config.yaml
num_hidden_layers: 10
hidden_size: 384
num_attention_heads: 3
num_key_value_heads: 3
head_dim: 128
intermediate_size: 1024
vocab_size: 6798
hidden_act: "swiglu"
norm: "rmsnorm"
norm_place: "pre"
norm_eps: 1e-06
positions: "rope"
rope_theta: 34000.0
rope_fraction: 1.0
qk_norm: false
attn_scale: 0.0884
bias: "none"
tie_word_embeddings: false
parallel_block: false
init: "normal"
init_std_qkv: 0.0297
init_std_o: 0.00664
init_std_up: 0.0297
init_std_down: 0.00406
optimizer: "adamw"
learning_rate: 0.00136
lr_mult_qkv: 0.5
lr_mult_up: 0.726
beta1: 0.9
beta2: 0.99
lr_head: 0.00511
max_grad_norm: 0.5
warmup_steps: 206
schedule: "wsd"
decay_fraction: 0.596
decay_shape: "linear"
final_lr_fraction: 0.0
batch_tokens: 65536
max_seq_len: 1024
doc_mask: true
train_tokens: 410600000
max_steps: 6266
dataset: "wikipedia_en"
MLP neurons of a small language model. Each row is named by its layer, matrix (gate and up: input weights) and neuron, and shows model dimensions 192-319. Each number is 50 + 15 x the weight over its row's rms, rounded and kept within 0 to 99. A neuron's up and down rows have the sign that makes its largest values positive.
After each neuron's rows, "fires on" lists the tokens most often at its 100 highest values on Wikipedia text that the model never trained on.

L7.gate95:59 56 54 51 45 34 49 56 28 66 44 08 47 43 55 44 56 31 14 70 43 64 45 56 49 40 29 29 38 53 69 62 53 36 50 43 54 65 68 60 81 32 21 54 44 51 43 29 73 50 28 51 59 40 50 66 80 35 69 33 12 38 47 69 38 25 37 32 29 33 42 40 29 40 66 54 60 32 64 45 61 44 39 50 63 49 81 52 45 42 60 55 58 74 79 20 32 28 44 52 44 44 24 20 56 56 46 29 45 27 35 56 51 30 29 58 40 36 66 57 38 44 18 52 78 38 64 52
L7.up95:55 54 49 50 69 56 51 60 38 60 57 29 61 09 60 46 70 55 43 60 40 31 52 32 41 58 60 41 92 40 45 77 57 17 75 44 27 55 65 72 43 49 31 47 56 51 65 51 63 58 35 66 47 58 53 53 57 45 61 48 23 27 70 54 22 59 48 38 04 37 54 55 58 52 34 50 55 54 51 20 81 64 59 63 49 60 48 41 13 63 69 33 61 32 29 67 22 28 45 56 45 47 32 38 80 53 41 52 65 52 50 42 53 64 36 85 63 70 61 34 50 53 38 51 65 39 90 66
fires on: "|"

L7.gate606:51 63 55 51 65 27 36 72 61 35 36 79 39 32 53 50 41 17 31 52 32 41 40 38 39 66 43 41 42 31 53 54 42 58 49 32 37 53 37 07 59 57 41 40 31 62 74 50 42 44 44 45 26 58 56 00 52 30 43 33 38 48 54 29 28 56 63 56 77 50 24 54 59 61 48 25 44 54 89 65 60 53 60 32 47 85 52 59 59 47 41 40 52 58 62 60 79 30 60 66 30 49 39 52 62 32 47 52 49 51 54 40 40 21 56 44 49 33 43 79 84 57 60 63 72 70 33 42
L7.up606:32 69 37 41 41 43 65 69 24 37 78 55 74 51 26 23 58 58 48 68 39 16 58 45 66 43 45 60 35 69 28 38 72 54 83 58 34 60 51 36 40 33 72 10 61 11 65 43 33 70 50 47 52 34 35 41 42 39 43 59 72 14 71 55 44 60 34 55 50 60 67 30 88 38 27 56 37 38 25 81 52 54 47 37 47 33 52 64 44 40 57 33 70 66 65 68 66 53 26 55 33 45 37 58 51 64 63 69 53 42 54 41 47 22 47 72 55 19 54 47 43 51 57 52 23 51 53 54
fires on: " and", ",", " ", " to", " of", " or"

L5.gate16:43 77 55 56 55 60 51 32 45 41 46 58 59 27 52 46 43 49 46 45 52 23 61 38 68 39 60 46 65 40 66 41 32 47 51 38 53 84 56 41 77 43 45 17 20 62 77 28 91 40 33 37 63 45 49 44 66 27 14 48 33 50 66 62 37 53 37 55 31 34 33 68 55 61 38 64 45 80 18 67 40 63 34 59 31 54 67 35 32 40 65 57 56 73 71 51 73 52 37 50 20 43 34 34 38 61 51 37 29 58 45 30 75 36 65 34 44 16 47 44 58 39 58 95 72 74 55 46
L5.up16:52 41 48 36 37 85 99 20 68 64 63 42 52 45 60 70 39 37 31 37 67 33 48 47 45 58 55 35 58 45 63 19 39 69 48 58 44 52 31 37 47 34 50 39 48 67 59 62 66 48 51 20 91 52 36 54 56 64 49 53 26 60 79 50 36 50 67 69 69 58 37 47 54 51 33 35 46 32 63 41 45 55 28 61 43 51 56 48 56 50 33 68 62 54 51 47 32 43 15 52 44 38 43 48 49 45 40 40 51 45 34 63 30 55 62 15 50 54 45 42 47 70 43 51 58 77 59 41
fires on: " (", ",", "–", "1", "-", "—"

L5.gate407:37 29 50 70 58 65 50 51 36 30 63 55 57 52 52 23 09 49 37 71 46 56 55 69 63 33 68 63 54 38 58 44 68 65 59 41 50 84 53 39 50 41 71 65 47 28 54 41 49 24 51 69 50 47 72 51 54 56 36 44 69 25 62 60 52 36 32 46 52 37 73 30 22 44 55 62 36 58 86 39 53 41 59 42 38 61 51 48 40 21 54 41 52 49 36 46 42 52 53 44 48 66 46 30 25 53 46 54 58 33 51 40 29 66 60 61 56 53 21 57 32 73 54 43 54 37 69 34
L5.up407:16 26 75 42 65 39 40 48 12 58 46 42 56 55 40 51 43 38 59 66 61 72 30 32 64 72 20 21 64 51 40 53 45 66 66 61 28 50 65 51 69 33 29 87 53 59 46 46 36 61 32 35 48 41 52 39 58 53 33 73 83 60 42 42 48 49 30 09 60 50 47 49 33 49 47 47 52 14 43 54 51 62 51 39 38 53 16 29 58 63 40 51 50 36 36 41 61 43 77 61 52 49 81 48 70 68 49 60 64 64 41 58 40 52 47 64 32 65 47 57 40 42 50 28 57 47 29 49
fires on: " of", " in", " for", "um", ":", " and"

L7.gate156:59 83 45 40 83 45 41 70 62 75 63 64 46 53 42 50 49 47 54 53 57 47 21 54 35 66 51 49 28 53 66 51 48 14 35 45 46 34 39 21 51 47 20 66 29 99 21 45 68 56 57 31 32 35 51 39 78 36 67 59 29 41 46 39 08 56 56 59 42 19 66 31 44 37 55 45 68 35 59 27 55 55 50 44 65 56 41 42 44 67 45 28 49 67 45 32 19 62 41 56 29 84 53 55 52 66 31 37 67 48 65 50 30 35 40 49 54 58 32 38 45 56 58 57 54 62 73 38
L7.up156:52 56 29 28 41 46 73 56 42 48 37 17 36 72 44 44 59 23 53 33 50 43 44 48 52 57 30 48 33 21 77 28 58 07 43 78 49 47 49 39 41 54 16 43 45 49 31 50 59 66 33 60 38 33 60 52 45 53 64 59 18 28 59 74 30 41 43 31 53 26 61 58 41 55 58 57 39 52 67 33 64 57 52 25 22 34 43 37 44 37 75 43 59 56 44 60 57 31 29 69 46 47 69 13 46 41 36 29 44 50 42 48 44 40 75 61 32 35 74 62 49 77 23 59 63 76 64 48
fires on: "|", " |", " ", " in"

L5.gate897:48 63 58 49 75 27 48 25 72 43 59 63 33 43 36 63 42 62 50 80 49 77 49 30 71 59 65 32 35 62 43 53 78 36 46 63 65 33 63 27 63 40 42 73 63 74 52 64 31 43 38 62 44 51 42 30 33 87 58 44 47 53 42 62 59 48 42 58 54 38 45 46 30 36 49 43 48 48 48 34 30 29 68 31 53 56 45 22 48 30 60 57 53 38 66 43 54 16 62 53 57 48 53 62 57 44 40 50 61 33 41 84 51 46 49 62 45 48 63 63 35 38 30 53 31 61 46 37
L5.up897:40 26 48 58 46 57 42 46 47 51 65 42 37 58 42 58 44 74 94 50 32 43 61 44 61 26 71 68 51 48 65 32 23 41 59 43 24 62 58 36 47 50 65 37 35 44 29 59 52 28 28 57 61 71 46 78 50 86 31 54 56 60 35 72 53 58 62 60 29 37 62 42 72 45 43 57 24 62 77 33 65 66 51 43 71 47 34 39 47 38 47 66 45 12 82 38 60 74 36 41 72 54 70 61 38 36 64 63 77 63 44 57 45 37 66 53 40 42 54 31 43 62 53 29 42 47 64 87
fires on: " well", " \"", "ed", "ing", "st", " known"

L2.gate1022:65 38 38 34 60 24 92 53 71 64 46 54 43 41 27 57 38 68 50 79 71 67 47 14 89 12 48 63 72 50 45 48 46 22 68 58 55 49 66 42 42 57 50 44 80 65 24 53 41 46 55 61 46 69 66 51 70 53 65 51 41 33 53 37 57 27 35 48 61 19 31 60 57 37 54 60 82 51 32 30 42 56 92 11 42 59 63 73 40 46 56 27 53 18 41 46 34 63 35 61 41 30 67 53 61 98 42 40 23 54 35 75 57 35 72 52 46 51 46 54 51 70 36 38 42 78 41 67
L2.up1022:25 48 33 57 41 46 70 52 44 59 43 52 57 48 28 56 79 47 60 83 38 57 36 46 41 35 57 74 79 45 34 37 50 32 47 41 46 45 75 62 52 21 43 29 47 61 28 46 52 61 44 40 57 47 43 04 44 40 31 20 43 59 69 54 36 27 60 55 42 20 53 46 57 59 60 79 78 25 53 67 71 51 45 53 66 45 55 44 99 61 42 48 51 42 60 36 34 56 40 54 42 45 51 60 43 16 86 64 52 38 51 74 47 19 40 57 45 45 37 31 29 52 50 47 68 41 53 86
fires on: " well", "an", "al", "ing", "l", "all"

L7.gate931:52 20 32 57 53 56 46 30 44 67 54 63 17 49 35 40 66 36 45 44 49 38 33 35 68 64 24 37 32 46 37 55 56 51 30 09 72 60 43 29 49 40 41 24 36 39 63 69 43 47 55 56 45 69 37 31 55 32 51 47 49 59 53 28 05 57 42 45 63 50 34 55 50 50 33 54 89 42 51 33 60 52 58 63 22 59 49 46 65 39 51 66 35 66 39 54 77 37 60 55 33 34 43 40 32 53 40 31 43 33 65 59 51 56 45 67 55 34 45 46 53 63 40 48 39 51 59 23
L7.up931:52 66 04 59 83 50 22 81 56 57 62 48 48 27 52 51 38 39 33 70 56 24 58 67 76 31 36 45 59 74 55 44 24 34 44 66 74 66 46 45 56 64 33 39 46 23 56 48 42 39 49 78 50 64 24 63 56 45 45 68 57 53 44 64 36 49 43 50 40 59 45 47 65 54 51 49 43 65 59 58 44 53 57 40 72 59 56 60 46 48 54 53 51 42 37 35 70 44 45 37 18 40 62 39 45 20 24 47 50 61 54 50 72 21 44 95 64 55 36 69 41 40 46 43 68 47 55 22
fires on: " the", " in", " a", " and", ","

L7.gate973:32 47 22 45 28 59 39 40 53 44 38 52 07 33 66 33 36 44 51 59 35 26 40 38 47 49 25 16 26 33 35 67 74 80 58 09 63 54 37 48 55 47 59 32 64 49 77 42 38 49 47 39 36 22 46 24 51 59 49 39 37 43 80 28 54 36 57 62 60 44 50 50 67 42 26 37 45 48 59 70 57 45 54 48 35 64 57 40 61 32 43 42 51 68 36 52 67 37 65 65 38 49 33 51 46 36 48 49 67 50 50 44 58 36 46 55 65 38 37 44 49 51 44 59 26 58 31 40
L7.up973:50 47 30 42 47 64 57 34 45 70 43 46 72 28 48 66 46 44 47 53 27 31 60 66 54 58 32 35 56 25 45 44 66 66 61 11 72 51 54 59 40 36 54 00 54 37 60 33 24 52 31 44 74 55 37 67 50 64 40 31 39 53 43 72 43 41 42 43 29 82 48 57 56 71 37 67 46 56 55 93 60 42 45 53 67 69 52 52 19 39 61 83 75 46 48 37 54 50 57 48 49 76 65 62 24 44 52 44 36 57 64 41 77 29 38 30 40 60 41 67 65 45 48 73 39 38 26 32
fires on: " and", ",", " to", " or"

L7.gate421:56 53 38 49 56 49 35 58 42 44 45 49 51 45 40 35 38 28 31 33 38 52 45 66 51 47 53 52 60 36 40 55 36 57 59 39 39 44 09 36 43 58 49 74 66 32 47 67 60 34 57 51 67 37 35 84 65 45 56 71 60 35 35 84 49 49 80 50 49 72 47 27 40 52 28 61 59 84 50 68 87 39 19 50 41 49 86 50 37 45 23 69 55 75 37 61 55 61 57 44 38 45 48 47 34 72 40 28 69 29 41 73 54 08 72 43 38 51 27 35 29 79 50 39 84 59 65 38
L7.up421:32 34 36 61 51 34 34 44 43 43 53 66 52 56 40 32 33 32 56 79 62 51 41 48 39 76 39 30 70 45 57 37 33 51 36 65 47 45 52 55 23 36 32 49 49 47 47 62 62 51 51 36 37 14 50 53 57 63 76 22 69 34 35 49 33 56 45 33 49 35 29 27 22 46 36 31 73 34 58 74 46 58 53 47 49 36 52 43 61 25 27 59 60 60 56 43 48 30 62 52 56 60 45 59 20 36 55 53 58 31 42 32 49 70 60 37 39 28 22 56 55 63 71 26 33 68 57 77
fires on: " in", " of", "O", " and"

L2.gate865:12 37 28 51 31 21 45 62 42 38 19 60 56 38 42 52 53 61 46 72 72 66 43 46 71 47 46 35 35 75 55 35 79 46 33 14 66 43 64 77 31 48 45 23 51 33 55 27 40 50 45 49 42 37 52 36 48 37 65 39 49 82 38 37 65 63 52 61 34 39 39 65 39 51 55 45 83 38 38 63 41 42 08 44 46 59 92 42 59 52 47 15 47 41 67 25 62 30 60 71 58 48 46 44 54 61 74 65 74 81 37 46 10 34 39 70 37 32 60 64 49 59 44 59 48 14 67 60
L2.up865:44 52 39 68 60 48 61 31 46 33 61 40 51 42 42 44 36 55 74 76 36 40 74 47 30 22 48 51 55 25 44 47 22 27 47 56 63 46 36 26 49 50 35 38 58 24 76 39 37 42 67 60 50 56 51 57 76 38 34 62 11 25 69 57 42 67 53 64 68 46 54 69 64 46 57 43 33 63 40 43 56 33 44 32 43 43 62 50 56 61 23 41 62 30 06 40 52 54 69 50 80 40 21 61 44 57 19 68 25 31 31 54 58 86 39 87 63 64 64 56 48 63 44 66 36 49 51 41
fires on: "A", " one", " |", "x", "|"

L5.gate697:52 31 52 57 47 66 53 41 63 54 60 59 50 28 38 13 36 66 48 66 64 39 62 45 41 43 57 83 70 47 35 67 70 47 78 59 61 61 61 34 46 52 63 46 59 48 61 57 39 47 37 63 34 40 79 86 55 34 39 37 62 16 68 83 53 21 54 44 43 37 55 64 47 65 66 38 24 38 37 33 60 69 61 59 46 72 49 41 54 67 72 63 72 42 46 31 65 59 59 49 54 29 67 56 58 44 38 28 58 42 46 38 23 48 29 59 44 45 40 35 47 50 52 43 39 63 46 64
L5.up697:70 20 66 34 56 49 66 54 82 22 36 71 00 75 33 33 44 47 74 48 67 24 47 59 56 56 69 42 68 34 45 72 57 59 47 63 56 49 51 53 31 76 49 76 47 79 63 55 49 54 32 42 51 68 64 34 46 36 74 42 79 44 72 36 46 29 03 66 56 54 33 42 29 58 59 45 31 58 45 40 66 47 72 26 55 67 26 61 42 71 43 48 55 73 63 63 67 67 84 45 73 48 48 79 58 72 58 23 58 41 63 75 51 60 53 55 59 72 34 61 44 74 56 41 42 63 50 57
fires on: " and", ".", " by", ".\"", " in"